MLP neurons of a small language model. Each row is named by its layer, matrix (up: input weights) and neuron, and shows model dimensions 16-143. Each number is 500 + 25 x the weight over its row's rms, rounded and kept within 0 to 999. Numbers have three digits each.
After each neuron's rows, "fires after" lists the tokens most often just before its 100 highest values on Wikipedia text that the model never trained on.

L8.up737:512518534509523487515475478491531472493487506453555502496494497501492500542502528481549495480519503552485484509491478517447502500472512526465521546497505491516509526528446541520519477462467522448486523530509514520468487505480484498528490471491471503523475516453496504542495466504506490505500522530496466505487456489495554494500548490515505493496478493516517504488519502508501535500509
fires after: " ", " did", ".", " would", ",", " in"

L8.up21:445487514521488480505472501488478525469492503473479489503505494509536494500492500522514550447491502509530489476533483459500485513502528503487494449464503534514504465492492524496516545524524465495454505465506511489491532496494519477526501493536479509506487511463526494513510492501514498539535489497536489517477499526466528532529513503526499508531486441498505488556481479492511526533481
fires after: ".", " (", ",", " and"

L5.up597:535443491519500545534459498470471517517497492509494494466533484477483538532517468474531477530478504504496497469479496517502471524511489520511463537523479487539505516545492492517558459503522485501496516521491480484537543509522510467518541510549495485514519505511456524518524492483510534502523455496463501490491510478434492507521514501508449513515506476508492543534498470471467490482548
fires after: " re", " App", "point", " Re", "t", " High"

L11.up150:504541501471509447505513518469528518514491554509496533498523523506479504507520499476484501440527511546528480521520496525470483507535499463483491503511507501480454530481510472474552490469498494499473477516498515516499497550538505503556521485516443474526509482504502507504481483516463506509485535504477499488526489504454585519517482512495525486464472516517529534499507496509480500469534
fires after: " p", " ", " dis", "ing", " to"

L6.up515:506489518520521455513491475494518516474479473535518528508486471502497489527481540511528503493469478479464495510523534535487486530519517497511490485496502482518507506497513506454514484505506512454499554519531508507535528451520463471463521508527500474534500419527483504487507506559454477500506550508522491464509514500460489484480484522492506520469460529495508500491501538493487461477497
fires after: "s", " on", " Z", "On", "ne", "S"

L5.up570:480500554521527487522512537520528517480497474497520456501503553507544496517502536505524492494492501467518524484536484523498512497502511489544480500484532496526469474495531468495520552496484526518496511483443511477475489456502492490500459553511483486499510470484437508466466549501528517498504479472500484481481540483508451483509485477550467529483481499485439508473525529480514466540528
fires after: "\n", "o", " b", " h", " p"

L6.up817:540461496493509512515482556507511470523494484495509488467482505504471494515505489516518504512514495486474524518478505451469515533492504493489474447502503526576516466537484501480528491490481491507527552544500496515495514527502545509477495503475483514497485525492525452575501473466494557516510491470511496495475519532500504525476516516484517530493544492455497466509486524528527515524518
fires after: " an", " the", "st", " his", " her", "n"

L5.up541:517466493535529525485506521481526489481471472510508486497482527462518491457508495497540508519514526493514496504470541486509492522500512505517475461515516470525525449478462528494528479521489509480479497503511511514483526519470505469472468478538482504510537540460485526509552496512513512489527481524484474510484559489502503495460465516473516558454498541493508525526534509482453478520543
fires after: " as", " As", "n", " an"

L5.up329:486431502481503494488539528480496481475515528531475520496467508558524502470495476554469510493467550487489486510492452511493501465470504507550515512483502509522524512504482503492520495526461511467507480471480487548434491488449471501506498518477522478490457494458490473483480480507496498486515504459522500497513500489481499508506545504535505513482500533504519517483541521481546519480475
fires after: " C", " H", " U"

L6.up31:504539520506529478494493521516503523464495494490483528514478529515499459487477493492461538467499539498535514528520508461491481540479482470516445472485514486544492494549525532495543509495520486476493495476511479541530543478473520474470481467550475494466489527540495504513527484508501498486468502496437514461461478499490537486480483475539509531498467478518458470518518447513502482494498
fires after: " |", "en", "re", "\n", " G", " the"

L6.up521:477515521500480473479497483511567517510509454511531542477522500495474513510496487500526502498509508477548552511499520482529491534473529496483515460472557478513489486505513530490507444457528497549522489499486465513489515493531508518487466505467527535525492501541429502470471519518455536459517525457547531491559473532491515515519492473447500543457472482516528497458515514482525483507486
fires after: " |", ":", "s", "ity", "ite", " "

L2.up752:485502480497472472496529492509468514470525492525502499510489495507483504464523505440539485478502515500466462481564551463502492534521444503514483550523476500511479547507480501445455535490510527464467480543460495495498493549513509469524481492511507470482489480532513472513542506544498499488488501482473510468549451479469476489504523519478507539493520473479455457504504547499511520490497
fires after: " pro", "s", " Pro", "ne", "e", " O"

L6.up88:518570505534544480517534486532497524484473515514499484490507536527458466515488520523515459477498459522475462505469556524484484492526477490532496505504572529504498512488427473495467506483463538482506490483452490512499515510523569489501519464520469529505492512501442498471562456542499481537498504506521458497494527526489460491505493497478471513520495534502483503490555511537453514533484
fires after: "s", " as", " re", " ", " was"

L6.up904:491467479519496504529520548534499533479467543476527502506506516482495507552458496512488485496486451507477487484507476511532495462501505538517492523479512528525499474475509497527494493525510520506454507527486522533506499481545515458507543464510474480513552480516435523507510467478448495497486532509497456472497518481453525511518481496506488477498521512482494509479466503520511536494506
fires after: "d", "===", "==", " ==", "ad"

L6.up300:496531505493480496478540465462490483506476498513569472471527548470576536474514526518502440476537527478530504471545567434527504480508478504483493553493474516477495455509489516475462507505472505439500453549474509488475503529533503493537494498542500469481510518516529486469508500492483537505533465464492493500520522508500471472522492513482490507505506524519515457467520482508481516481501
fires after: "\n", "e", "ma", "y", " pa"

L5.up996:492501497503489513501458500433496496478480496445504488514470438497522524511531467503536488493554498489466490510495524485479489532495532523491485500499512481532534500494466505485484552503469479507518504510536528476475506564569509461494502506506487502515489504468449509530502518497522473445533493511505519478492423505503492554561488481469496533500518480483461544516464498517478479492475
fires after: ".", "ra", "ta", "th"

L11.up368:516516465522478475487477536487529520474496488515443543466473491520544483497500496511503534547503539562482456497506495551500509512515496493472481496503498482502492445538493477490490500513534515513536502535529535454461499465481477488466526509441558488510470514451496508485494487506491530479524565481525453502537513508498516493496534507485504526526472514478565529455478496521504481513445
fires after: " (19", " (", "20", "d", "–20"

L7.up37:514514499488472483506479495510503458449496474523481465483495481517484510475509497493510480493509484526468489520502496472506487441475523468489505503480519456495508451474494537537424481491503509461487506472512488511500540505511530492518504461492450470534458475506503515490523483506504473482515496530515525509473501506583460487516489553502491505532474479484446527462522495533502462512518
fires after: "s", "es", "e", " ", " We", " S"

L2.up246:489485509500467481507492498521532498493485511516458481506544497475497522485511503498490528494454453492486481481501458513509532526512542504499492454440524513520524537582468465487538501512512470455473495489509498486499503516467503529518481504547438501483511494490484520475459450519521521498517484487509488471475476512524511483505478472500515484484511469483518485501489503505512462501525
fires after: ".", "\""

L7.up801:545521545493503471468519520480514480515523495463521498504497504500507508471482477476456534511452517490458506508486495475467494465513462497488504466489471504494486461469513543504484482484521478489484503541536503497515519518497499487456460483506466498461516542485481515520473508505562523495523519492506512483499543508479511456431449535494525532487521514463512488488501519481462456467545
fires after: " a", " de", " A", " /", "A", " La"

L3.up513:539519548506498497505491518525520468487465485509539509472516471501515533453507497508524508532491488456501505488491520520506485512545442497523502547462495508470555479525484528510501505509460538493469485525516540492471530558492493469475518515531438452526504508445458526504482516534489515501520484483504557505497471478469497517473488466528484496525483503495498460495457480518505498485509
fires after: " O", "o", "A", "y", "ma"

L8.up648:528472486504522500495483483495492514499490509496481466497498508446512519489492503514507498443503500493500510488491471458520497486469592495529510457507477511546494466504508484558480520488518504462477504509482521513521523521489536489520502492482537468465472486445514550497506460541518522501537501495498520482457465566551484487511467539524515453523518546473474471527479498499487503503534
fires after: " ", "ate", "%", " |", " to"

L6.up144:458503517499489497497518527448512516493465546483520495502511477522459520537490490532470479504509522492514511492514532492500520557511468454455498534469478448498500520528496496508499540520467517534480537518499501448485562453494501524516460457483489526522505495435477469509516502480504514503462476480472537457483510491526479535526488554442448555522474481479510514528531469534482478530504
fires after: "k", "z", "en", "I", "and", "e"

L6.up570:546507501487483470492512481525506486485514490550508544472523511473510494520518502542520478481525468517476513448491514499524521549478484504520484538511499488516482551493536510521539509505497494526495456496493501452524500544484506439521517512464475485489541495465486481486512503473491527512471516489495518519486530532471508471497463461505493515486500478485544511534561496453466527473493
fires after: " ", " d", " w", " st", " p", " V"

L2.up50:529479523477520459504462519505481524481489514516521570455480501496467480529505473551533523530512475535500490497449525515487489491502479477507489455532449486545489477502500474463501510526474498537507526512491523519510505460497482489516544501511521491504504543487495471480515545515524502523499495486520470513527542501471532508530542500536490520489492484468547479473513481470506511494424
fires after: " (", "ur", "wi", "(", " (19"

L6.up525:477529515453495489499482519467492491487499486524497483483497521498505490499489533451507490464448458543455557536505494534493511500523472503498498483504477498468521498508489494444499519484494507476473517506519454509504503480519480481479501528465518482486536463491488470465501511554531486515503539489522419514530467472523498516493508471482492514518463486469497520488508465474474511528500
fires after: ".", " d", "'", "v", " /"

L6.up757:523501523512477476514520503478491509529478475495513486489478478467524494519449523522523502503480520499551464487551544469489497455485495513523511485505538450463501521528515487506468491502525546553502510488514499505496510523528486491482517484504501454532471473440462539503506511487503513512468490519515475497497511527537500486512489480506500524513458482511518504476509531487478516536547
fires after: " |", "|", " ", "n", "re", " D"

L5.up702:521547516488518461501473504443497484502514522561513499488496502502536481526493469439456446499476499483524478490541494517477465497532493483558498502479535504525458498525501480509483512458501448516506483499510558480475462514516513468478520475520504500519468490506461469497522475528528463507494485482529492530487505466482493510501466501502501504490507506514494479491507514530480518504477
fires after: ".", " =", "s", " as"

L7.up41:529497480482492514547453492509502507496459494479522515471566503526505508459477470475484536495481523539468445534487495493519507514509482505496493485497461526512482487510474492488505481505561520505484497504524480499482474474498497458482541524514527494505524532498493495474574471495496476516494496496455490538497476480497518480492570474531492478531504512533464535510485485497473495504539
fires after: " re", " Re", "te", "re", "\n", "s"

L11.up191:478487505555514462446464505466493477528510480460481514506470495520497473527484487534515468530501484510524514467522496522526534516515468485530492472473506493547511514519451521509502509466480553504459521445493459496526509493484481524541527518503473479517485479511499480525462523549472517526508483508513535520494468524499459527491487442493503565496530474529478487481526468484472449491502
fires after: " |", " to", " ", " ("

L8.up600:466531507531508521512444523456490485493490485504518496518502516532510500476519511434534535501468495487493526480476481510538528503489487478553479491496488520501494480496476496502486528522482531503459479536474515514509535523539521522480475473517523528508488527494465541465506529518506487536528487495528446510519508507525468537501454467487488496500528510509483543480492469505545477548460
fires after: " ", " se", " in", " the", " mi", " su"

L3.up286:481501498468461515491507515500514510498482537497500486499513496486507507508515549472490499505446500496511560500516485485495484471535516532504533525523484490525530485479512481554522529498514465462527489496476539484484464497520541523475535492545488529484509504458496495524458500518545463532474487490486488493531482475492491511527510462529524475467521484499474448474477454504505545513510
fires after: ".", "19"

L6.up631:473505483476523471514494502510486477486493518511488518508498525553428461529502466496545481561457489505493492519515493525528515498511547565507492533498486520472510512503511501520475490520483518556471505505483502487539485505505544528489496470482472522470466486501487538507502454461479487493533501479501489531491481444513513494512507544516478491495495544478533471499503532523516523468485
fires after: " T", "D", "t", " C", "s", " La"

L7.up880:487451504516495522528497532498538445485522501536435494493482548498486485529503462498542495508538540488459474541532484500545488523500525532524498490511510456492462485475428516514496504512506480467502528493534532504490491488542505481454506520526500499498470464508475541484498502477478513473465508485507481494484544495531546510556503535498483478458539516509467452507524508501511493460519
fires after: "s", " T", "ver", " Gold", "t"

L7.up454:470532492524480483492490502525498506536476489469520472502481500470517493479502495514470498487499468487472552475461515520484523461551519489558550504451514468513470497459493549463519457513508499488474517500519536482544475511480508516513475470502496513553482515522526472521534511485497496496502516467449490486517562542507482474515478507466508536532466522559480484466525494468481541527500
fires after: " ", "s", " at", " about"

L6.up925:492530522499495507468485532505512496496483475490504475481510486556507479496490535546520499528510464481450483516481536497519544466496511473555532485490548490476506498516540481513482504566469541486468522484486516509481483507472509534470503466562505505529533462496504581496524511500525521515496480516474490508512446496514422477501551483537483518526525507465464529473524493496538498488514
fires after: " to", "e", " h", " su", " he"

L2.up712:463522561528469468498488506500528542524454502461503498496455492536504467459499484536481481497488496489493477489484482508480472491466476510468512491453513464497483460484528475535458538483497507503512525505506489465481495486486502504508538488530480470471462483478501549491476510473496553502496467446477533526515537490487506525490444515529506486513499495456501457470505511543534463500481
fires after: " a", " A", " one", "ver", "com", "A"

L5.up986:508496567539468515477503543542491544460538488543505491493522542466491435513505461514511480542476513471506472485476496473501479470571534538469497553508550495476510507531519487537523530514498523512475494503511440472519505514516503465477516518514497514523509496504463518483523506547512540493449505475519468465502482480487495487483540543517449511472546492495496482525522490510487506471510
fires after: " ", "ab", " was", "p"

L6.up1004:532537508466490469517511497532481499520487498517507485479491475456455495484504482516498499451503485471468498512518500474532528493518509504512514503511585472557504512509538452529426518511497509466516480499521531462484532497511464501487565502530500518476501505482486510529490521515480468493472517477484505467461488489496497558550498493477505499463507496535502450470500521478510520490522
fires after: " ", " |", "%", "s"

L5.up201:507522494499521526501487479546533501482486507542546490520515498460500500518494467509482536488517466485484520480482506497504491532515477492519503486489485494506523474481509526471498479460469531473492501505492474546490506532470467491492537481499494483449483505465473476495487486461485526513479476525505469451550495507504462492525478488494494488525525500502493468487536472476479461514538
fires after: " as", "ed", "s", "elected", " is"

L2.up950:516479480500457477508547526518494469452516503484484481424514478489477463531523496449497548533442508492554518501549491500484484450484459468453497561546483501477537561502483499529512487526509505489499479493494476480506496503512497486476472503511500502539463522478463468486521475506531516484485490508501496477498511486468491527476476519513486495508543470456552512523507501499496497484515
fires after: " the", " p", " a", " The", "The", " |"

L8.up186:482550502496487482512523484518482507519505512465507500480519521489485475438505525446513488513481489513504503517508500481563502493491518486495506496498497463525546501509491487526460504469504538493501474524500483519489529492481504467487494517486537532471473531508497504538531530515518459463462528489474500496516534488452510471474506459529537474486512491492552498482527492443468488482508
fires after: " ", " the", "ri", " on", " p", " a"

L8.up887:505507550464528488519510501482522513511523477468486518498484470501524517524546494508489505498492466476500495504461495540499507495487535494537499521483524488535540490481523511468530505507523490496521522491519501550504526513485509457489497479470482495496476439493506502491514488494566487477529494492488474466492496542468538499529493471473484519485453468502500471531491502482459498497516
fires after: " ", "-", " |", " the"

L3.up738:475497466492454532497505511439525464462508498480481516487499537492486506483504472467505523497451486497504493493506497511526476529534526514526479492510492478550525504499462475510532520504463495489480522510545509508529507479507492465514487467518513491512452485499505447489513502515529530518474466514528509491508533509477516536512554516522485488499487503460500476493505492488498463521492
fires after: ".", " a", ",", " Ab", " re"

L2.up128:491519513507537450494502497487555510494497429535493491487503510465507509517483493519512507506496512568548493512527485530514472506501559504536501488465487514489526470491538521492475484478500489511472494489559484517525493536530501514493476525490508526535486501514471516498511515509471498473516498498524525437510515491472496497458483471477492511449501450542483547473479482470489457511490
fires after: " ", "s", "z", "bor"

L7.up118:506520503537497499480442482479495504526482487470459488484520512496494508455501516509502511453532512483523526510509544531499503500551496485505493484488523483441492504484486479432534525497489480490484495453514557578526492475510495499529484490530487476505528515501491503481488467514515508445479536481461518540512492494514531564473476516484497522455500545468472499521512568516455460526508
fires after: "en", "man", "n", "ra", "vo", "ri"

L6.up721:473554480515489473485543492498517460489543515517521496496496515484493484464482522472497522544457467479448504504521502516529478471493481500512494500488470494521536496502534501522486520456482501510485474497500470455494549502444482473484522505512548533510473519467480533443503528479515497516505509520521515445449504508483485506505480521492461456478517495482463473522523517463499456512477
fires after: " ", "s", " p", " As", " a", "c"

L7.up859:515519482507497482497547510499510477472561458527493489537475487464494477518502549515515489473480490521497471539546515554517572529482552463470477457509500434556501488524539501496488486512475500526486512518496517504495513497508544501540485492520519476458524473508506525513474504513469477511491512486508474500463493513511425517510492530500502512519494521506508560507519532480464482537544
fires after: " ", " ex", "ri", " Li", " re"

L2.up651:519497491540503520455500546501491497526488459509467511507524505513536472485465495546510525497475468477530508496467481487504497517487453509510498492487499509497492517512465534486508498479512517526505488463469510496450540482495536456489506523490512472508539527471494493444484467508518522504490479493462534541510515483481534483465489479497491509504511493525508512462478504474472522508467
fires after: " co", " Col", "s", " mo", "red", "il"

L5.up121:502520508489505465444479521511455481505496514528540535489427486506481526515504514477497491530533510516485482511535501533516528466532475512483476495529463492503491551464496482434515504454536508472509518483494496456498500528534495516475481518489487521523522475475500497496468529509540542493490495464500497495479496512484512516485520552497525516499463488495496504516532470494507475505565
fires after: ".", " p", " ", " K", "us", " ma"

L2.up852:464489497459515517492479530522485528541485440508461505457533468519530480533490496471535508472461475486495465487487451537486467500514555500490482506494467461504471508507477504481493543490515468531513467515463522458466462478508511490505489522464504443489463509471499499464506470511515541494510504523496530539517529483479547496527533494520495489535516553540495475487469478547511449535503
fires after: " ca", " mo", " co", "C", "^{", " c"

L5.up820:483486465537519450450476518481483470501516522501486482443509535479517490497495516502518460496531451536498495483537518529448499524488485503528496520477472473496475520472485492464486509542500505520495472491494514546502477525516502514483489455532460505493481488493487525477508506526554492491497553474481526517500475426515500477492509530529441531533507544480490522499544483498478492475525
fires after: "n", "en", "s"

L3.up978:473501475503490474521512510498500453456488511484491450470494504494528496495500504513498516531501521480492455520489535515540458494497500507477454513489536473523488510533491501567532472466467515480512497475508529524491507499520500489504504535517475492500511460448476454512513494504499507491462482503545478544491495529520497535472523523483479502552540471489529516474523513475523533492503
fires after: " the", " The", "il", "c"

L7.up416:499479507506499482510484537477513443500540517501510479496516527524500532512508500493495471543499494473531483500437573498530505489529531525519493502508531529479465507483481463465510524475501539510468487472496488521493496501489513478544501536495533481491500491507458506482458469538503512536505526496507503490504535484439556459486500462487464506490529497556504520525487482505493464527495
fires after: " Lo", "ho", " O", " La", "o"

L2.up718:486437539483480520478482523439523521516509511495502483518509509557495506509420514500518504489502507487502521518471488499459482502477507454500517512503496506500502476516463533489493536507460520493493477474454485531467522487502461509487493529530532476494461477503506535474540507526493536508487516482526506529474499512539515522508512508493526528464472473513533496526478502474489479512529
fires after: " H", " A", " h", " a", " ="

L2.up677:542480498478481500519520507492442512500516464500521515452504537467549487432500505453542522530492503497485502497496468545473495478544556506487505486501514488500500485506498450499509507513511497491484494484526543473518482481488549461504487471501467509538480530542462489546500506501531465517546460477557478505508517500483495495501532460457514512512492515478513502515484494478504549462451
fires after: ".", "4", "5", "2"

L5.up795:471489526530540466448514495484510465496555526505502456541486492505465507486494538497492497442516473507520499495513467514534481476541516472473519508532454473492501477495533517448545542494528521447494497480502514523466505478492484500549510520533512479489496500528447491487505462563480465513527515486511510497553520519503508496509491495467516529486498481507523535508558517501461535539490
fires after: " ", " Ri", "o", "ri", " Li", " O"

L6.up358:517498519495531487480464563435506475500501509490499543507488508491464534498514481524521480478539507461479501474452518517490502544561535540481488485539536488504484483530520492475531512525499501507470513567514532476511474529514490537473520512500478525525536488477491500504475485527481526477499489552512520472519549481447502537528458482482474480484489515488495504497514521494519501532475
fires after: " ", " f", " w", " p", " Pa", "\n"

L8.up136:493499486537489510478476494510540531505450557479504541433547471505451506529478490510511505423511497539538467491518491501488502503510492519482499496501497466452490490472513475525517519482531495541491546466471472508492548484490471502509521485524510544511517513462488494463557432472495489498489517463537484483487490461530503480476536538528489466505523483497500499540548495506483489524487
fires after: "k", " T", "A", " A", "I", " K"

L2.up964:529525534499534514462494524517528473524505503492490495500495479528525460474488540516474447485514516445504489499511498567486482471483479493540510467511534496486470467448465528530441497474500532496515469518485504484516533487502505493496511469494545509485534536495499499509470528483537555516489517506465519524512510469463494497511450521509530522518508502497525466460511481529511467485498
fires after: " a", "cc", " pro", "c", "com", " de"

L5.up178:465505496482517497512531488479533492494475523495495551486510476468473480504519456480553563486455477514476459490465477480471499528503484518473493476531560528536513486464472504514511536492506507488481557501497475488567470486463480488537489511546475488469528525480501525516498511510491482514521483495539508525513536484442495505508493487491467524510508555492527432457493498488527488498468
fires after: ",", "d", "en", "pen", "."

L3.up461:442466475475539517507500488542465504490512507514522517517514525470485494472448490445555563560476475535503482520475468501505514519484509517530502527532476466509519525499482514505517546437503515490526428518500499464457520476449532512498504508473501544485520489488507487471549431560486484470486486531487491478519512525515527488511549469535504463498489473494496500527518482487516468507488
fires after: " P", " p", " ", "P", " comp", " ex"

L2.up511:488494537527518480456538507516507464517491498477504500492487545522447516493491510506515461494520508494488482525469502507499525471486483548467525514459490504528505521489436538539520489467484490513520514482520507514487498515511495466447534509574520473511522475502487480512551489470488498459484474552518510471475540455499503519472482513502567482489511483488536540482522479486454473481515
fires after: "s", "p", "t", "r"

L11.up708:501476500523490510531482508529536489532504495577510456509507510484516481498493547478487462495489543494486487540504499509491507504491556489529480529456477493508502504495442495522505519499471521528496476540506502479553472454517462468522462539514462526502515477465496502450484499505490535496480512520513487531472525519513506506512503477502499509462542520413505504500489525525468506481541
fires after: " |", "t", " T", "c"

L3.up113:474506511481474462498484565455501518513484495519507546500493491483467501509533507473538489495503443483529488496508536492547508502484519540465507485497489526491501491524503478528471492484451482498546552496529491488501470507482503464499510473497471502541523482541491483482468508501522512512535484472521532501492500455501516516468526440465500509531553524511500528525469505448516511522500
fires after: ".", ",", "1", "6", " 6"

L2.up840:494502563510532513529506512497515531500481488546537488486516475504537543555509491511545510437518472521526486510442498515513469498476493478493490517521509457505500481483480505509463508476495522519520493514501540536518509492550486461511511456485494482475519494502460488494510497535512491534487447521474468512468455507491530467570508509515477470450534516504551488491453524487470499505498
fires after: ".", "==", " O", " |", " ", "==="

L8.up873:470544486505528495495512472480512475471460472515504479509511517483529483512518528501517525527534510487476527523501480489525492495495490493479473527490557530491518497452466551494478520549428490524522512511513478543481534495527518510492475541580514460502487529445499533503494516484508490498507504472464523506519444495477523475519477457512505498486499527477498515483509466489499542530533
fires after: " ", " w", " V", " m", "tt"

L7.up176:469512503520502477522498499495497448496468484446508488500489527483509486515549450479492465492489525544491539485500486509514542497520471489511526500471517508550524535490507491478516509542484495502482505513507495529555513499511527526547456482548518460479503513433507495517482527529528561509534500468523449523505470529497489544492452501478526485448501529534540520455479500489513498500518
fires after: " ", " on"

L6.up174:519472497506504474541498508500514494491472478498534488497484453466471504460464503498499512461481552492499531485527504467537510517540538464509524501492510524537522523531494502552496458455513513468494521527523512529548471491479440517444466554489502486471510468472469489527511472519520479503501500465485483525495449477489466517482443536524507473464537471526508490488482502498506506514494
fires after: " |", "G", " High", " Record", "%"

L2.up999:510511523494505485480496511493528492483537492472561509465469510544543512482514470510482502456526504492505494474515490500525489483471489497493481500496507492473506506518529521551484504485498513481561504516479455474467503498483501513545506457498535532471487509508470479561484480467481521505481516503520544507481489501512483540533492527496462517495493491500483474505518509525441462494478
fires after: " the", " a", " |", "c", "mo", "chi"

L2.up39:526525558496482523561516496493500503515502487494523503461498521489468476485549485504538506490469478524508524484572484526523526480502525448461480461524507482528479484498521522459516501454536601500481452506495508543507538492524500497474516514515504482506501507489514511502501465486504486505501532537526534448489573502489540490494483507525562504466500474500528465537509482462486470527439
fires after: " ", " S", " So", "ur", "s", "%"

L3.up396:526546499546545531467517541519513516473486505501513482544542552506481504483475494470494529541505521521487482538485502520489517515496464478497470539484512507484508503516500493476563540494503466467508499489538489514511508513504522457484499514532534507519498469497477535479515519500505486476464498447523462483515468560482477475472509533527514552514504492480486501544494506529503483480492
fires after: " Pro", " ex", "-", "p", " pro", " "

L5.up210:517480518479515530545499503512498496504459540489483468453478517555478510479465513494483511472509497484466519503472500522520488463541480470464432541521487502518532474515462460495490491487503498480475493510510471526501496488463500471504535466512492519557470460460467508483488542512477504512475523547488488524502486553486473513482493498492489528484477589493498494498500510469472453514502
fires after: " re", "n", "s", " N"

L5.up724:476502500535528459513482488478540532473474521497501515526474478516481495540475537500537472469528471521498469474567531479466480520516476506525473542534515464475525549478479491518420475483451513484503518492484491519436513503479533514518490506530503469519514462516486505512518523505474504506515507514488511508478539487495480514493523510483508513512458484453479537424504472479479476532471
fires after: "e", "es", "s", "ne", "les"

L7.up955:503510480543519449468524503456543505451437458520517539499478467528527504521545514495481498480486552451502509488497501495483517534498513511557490482511502480477505507508521531482507496476508514502430490472512487470480527506471447448482478472507484531468439504526510500498501468478494523506517527548536491402481525488471452470490518501477519499521528526524536518480501515458488473458524
fires after: "s", "\n", " |", " as", " 0"

L6.up298:447495477515519501506487506495500480506460492480511506498492470515459507546533491480513516510477455535490542477481510534540495504500511477477549510511476519510499525498497475464517522490486559475483520529478512504501494452473497481472477519526549491517450505489548527491479486467514509532511484459559476502463500518511453536520479489512480519502521534514497509489514490474524469527523
fires after: " d", "d", " in", " ", "at"

L6.up976:500514541480523489492484480457483512502558497545507555507535532472481432522489481496544488458498538501522510536453504508499548493534503546485519512518460489518493514493505482488536513465493538489502463527479525485461506564500502550518518504434500515515464533513545478515504483485514479473465514510516513487481502494458484460489506497501487452488505509501525476507556492473505487531453
fires after: " ", " p", "ur", " is", "re"

L6.up771:485495508533496493548518494485475485520460481507518473508494469449507494464511462525512488483513506476482544507488518469525535483478529533537546472510476491457488505497497489501502454501529508487488551486555500476562528539514470516487459523488509473521514554483511501485493529579488471516513486492464466498516511502493516525483508523510510493487447457520500495498521491489479490534566
fires after: " |", " ", "s", "al", " V", "ance"

L2.up333:527491535493486564494482546512543506519479507533485498507480520509533497482521521505537526457466497503467522544489479551520525542517511563518530459499495478497486434502483476553470532491487489493515504532568491484440458476516516456505557468480512497533470520476486465535488446528568452497518477482522485524521483472501486529488517485508482514492507499467467510505436498476462489494454
fires after: "."

L8.up94:463493458517530507457520484526506472515508500478490515519468480513521485504528441533530517490532502550502501505497506526472509524530512497489486466484542476507488495496530516496473491522484526480451466453493517513483538461535501500514504456517489469488497506469534527509515495502509496502519473484435529526442483513498466524489481532476515461473510526472540531511513510508461481539506
fires after: " ", "s", " A", " V", "en", " Na"